From a checkpoint of a small transformer trained on Wikipedia: untied embeddings.
MLP neurons of a small language model. Each row is named by its layer, matrix (down: output weights) and neuron, and shows model dimensions 144-239. Each number is 500 + 50 x the weight over its row's rms, rounded and kept within 0 to 999. Numbers have three digits each.
A block is one neuron, or neurons of one layer that tend to fire together. After each block is what it responds to, as a language model described it from the Wikipedia text at the highest values.

L2.down367:555501502511546509565463492505505460577543498408439413479477538531479421515491523366489538483500459681486512372515491532502509609509489470507459501483498499545519499580444478471486390460396525527481549426479429481501513445462493545435559432517497569517521515436525554514531463505439479473
L2.down388:519572496512475488555501467496471513459472393517565503587482501523472457513563514549554551501532457482565559492529467467490469474401501393509456488488564544493544428398451475502567526554514565488540577476531531471477532507560500474554418477458526526493584544463527564559550506449474470549
Word stems and month names

L10.down78:472516510511531481459462427478487477504421426514531545486496455533547457489605536575519516550535512455537488454424574530548518648455579610466505458447473397510562566490455519563483474483478536519580385489468433512521528532523485472537616508508543349561544483548497512488568525500487502536
L10.down429:516536499500406528532420563504505395473599469464458474546502560475526599523469503484392508498457447548515469532515504508541554490474458620442552517513490538474526484415517514415560498477516510371438479528586509527512524458535519497440550498615393460462364517567505500470490584560431525618
L10.down622:550544453536586432555503544418579471470508419567591470457509431473457565584505556568495416466517499572445521475544548484490534491480499505481614477481454551543461547455439477486522466596509474457445410439510508480608521598527422469413525520469473542442518461508481457461455557440441480488
L10.down631:407538544510515461484535437567445457410521563565499529516347478538413476450552417499470537535490491507435545529445500531487619417511591499592520520481587567471539535453467541461531520464434508533478460482518439507544495458467466533480541458432450466541476545499486414566502587435555534537
L10.down729:451420494452606530414500447476425507486568552463445489434461418522568544418508563493480533508489511528422522550529519478442491462537496606488495515490528485525488596442543460587553583520495582529528466533546484440467426574406567469494506532425532609451628437553538485442481509538565467533
L10.down734:427449492545515596492490495505564479405573442507450443591532481569460442474484456517521522478518431630540507459482513417552515576451484570471545520502584483501529596440643471418607520445437523516474462407497517534480476481503470471491543414520496499525420487477540486470504594511584501511
L10.down985:523530494547513454524498591599538497528529476452434455507522453513539545397468480527503517574411525467526573595427452507526375547420491493435570535494548422421578561418542557508539533452576503487467474536521461504489415512476527526502511491477590287373551510489506413470508509470534490558
L10.down1022:563506552507522532486520441526574417578510581472490536512499499417466543601511530449486441536539543439598484516506509493506521515582523487529454591480539482480608481441450518575587509516509505522504436547460542543493524471579603431496437492504498494507573459467450549593549539418477552511
Plural noun endings

L10.down255:528573460590482528500538456522441539538492473516606495464472476583570460546529476510509599460502476566441463602471480502510557492462518613465457561511552454463456437473501482505454533540480572488563533451441405452489526404551584461522523437591473453490503543458507586552534491519493425471
L10.down316:468503518535493479537510582501488516472612470514499488536450498516424542467432504581480503546498520540501593544442477495447535484497467608471513447409524579503478437445493426434494435440471459446496465499585495556484556424493566502507472546429539500535437606458563519534503498513513493501
L10.down326:471511428471476536421447478392433566441504419548585526456498590464445426477482550433495482569579453537557533480518558460420503507571477452521409420507455472543515464494489493537482562567488451439550560469535502537622515475535454511489500406557491508542518658485529462522576512531475434422
L10.down400:535474473468532522486533539437488477531615539459477544509423446439477456595524574450432470535518513531469463515511430500420499508537511488548545507540513543584515524498474603441527416448531523431598437587496470505456524543523469497618416437472479556497545503503496545495471533400535484509
L10.down551:581520558481449511450349520459515474450548504544489506409524460431440452541461438531472377539427526527484457464414452428510497421579426540544499470547483423509482390512581461440454465501506552544480424525546453555538492533503498591578487562496528442516599379460522488428455434469514439490
L10.down599:553514482482572544492495432522531543456409446476543490525460402491481458519548500445487457510518361513503518442499511592501483501532531435559469484535512518569507629548477450507488566447619411504457501457374564491414448474543536464464555442446592558479509501448466409471576468505565509531
L10.down823:426507453485492493520471511501529483520622483413466425498544444581483421546494509584421526390472619540480548468586481531431510550493509572485467505518509466459549435557493436563451440569477521453531556503421433505500485552516523527464516484506518486521554585468413500528554467550430516542
L10.down891:541432541542577477551533560475528507571435477525479566585491524497537503522456404495455477494466478553462475496501559425473462484515509522444478502436503570598540543510542498499522460568443496504396521520521575519500546470511393623439426467481472386475527503473558419509482472551458491529
Number-anticipating tokens

L7.down234:470541501582553441442438514517563508437481461459521413474565472524559523521559414448444554516527527518510487512477522556520502569488628522546576492546511451523604604495541569505573402428467451505479459492470476466466437480474431424436544487575580467486505427560557463542511569480633506495
L7.down311:485427515472457469412591480488628454573436599499571437505504517523453500494472434461519483508477414499480504503593409471529486527423496565413503477570596475482630561487571523571485493531529513495524452516503484453573512510441524435433455533492502452563506488527532490473551482509541487495
L7.down495:546522424564485547490482495490503492538522421539472533520520427492522513494454532549451487487500524495357560553520542511494485483551477594546580483473518455447598550460537505523464504359462540481497428571520522536443538484464423450464528551620479470442458536436546449440567565483500502459
L7.down588:578490465658497471420403514538453461490464446603481510538562467493493562478505499533536494482441455492533423523438388515502544464471551450397436453521428570504570497541521494560457473531513446498449561647470524462505509528529538514507493501593480413549496440512543434495514546594504478578
Copula after subject

L7.down331:505494516526402564511569488430536520483558466499456443550551483507443521501491484529579450487448528452440476529483518514518571451432486434546537429509550525502604539458569530536415485438618483557508487529506476556497513601477484491435478484504512570487489508502526549456480554620454408538
L7.down419:562510520451508511425607421595494511428459473474499414474500521453495448615500468518549505588455463506518590407510585426551460503551535543496531478555441517482555469514591408575571494485446417466531501529590480495452528539538552464399562501482518407508521488516491486495476513488468474478
L7.down459:496535508507463471501501430545459604456415470534573448412556499513511496482515521497343464386522432501447456506491493424476444450452589467457498504517500518532547577496602515586484495473521475555574440621497564520528450555467555521464621453547526537474447531584501484485505567535478504496
L7.down927:600455423405462541526549443525465507530514563498491482469482490507582546474545552520553431433575532509437508538544392521450496447385576512499588480498469511547496562524515453574514517446446574492441504472525526486484459574505485504451563634480493468501491498481504443582618402535469512522
Month names in dates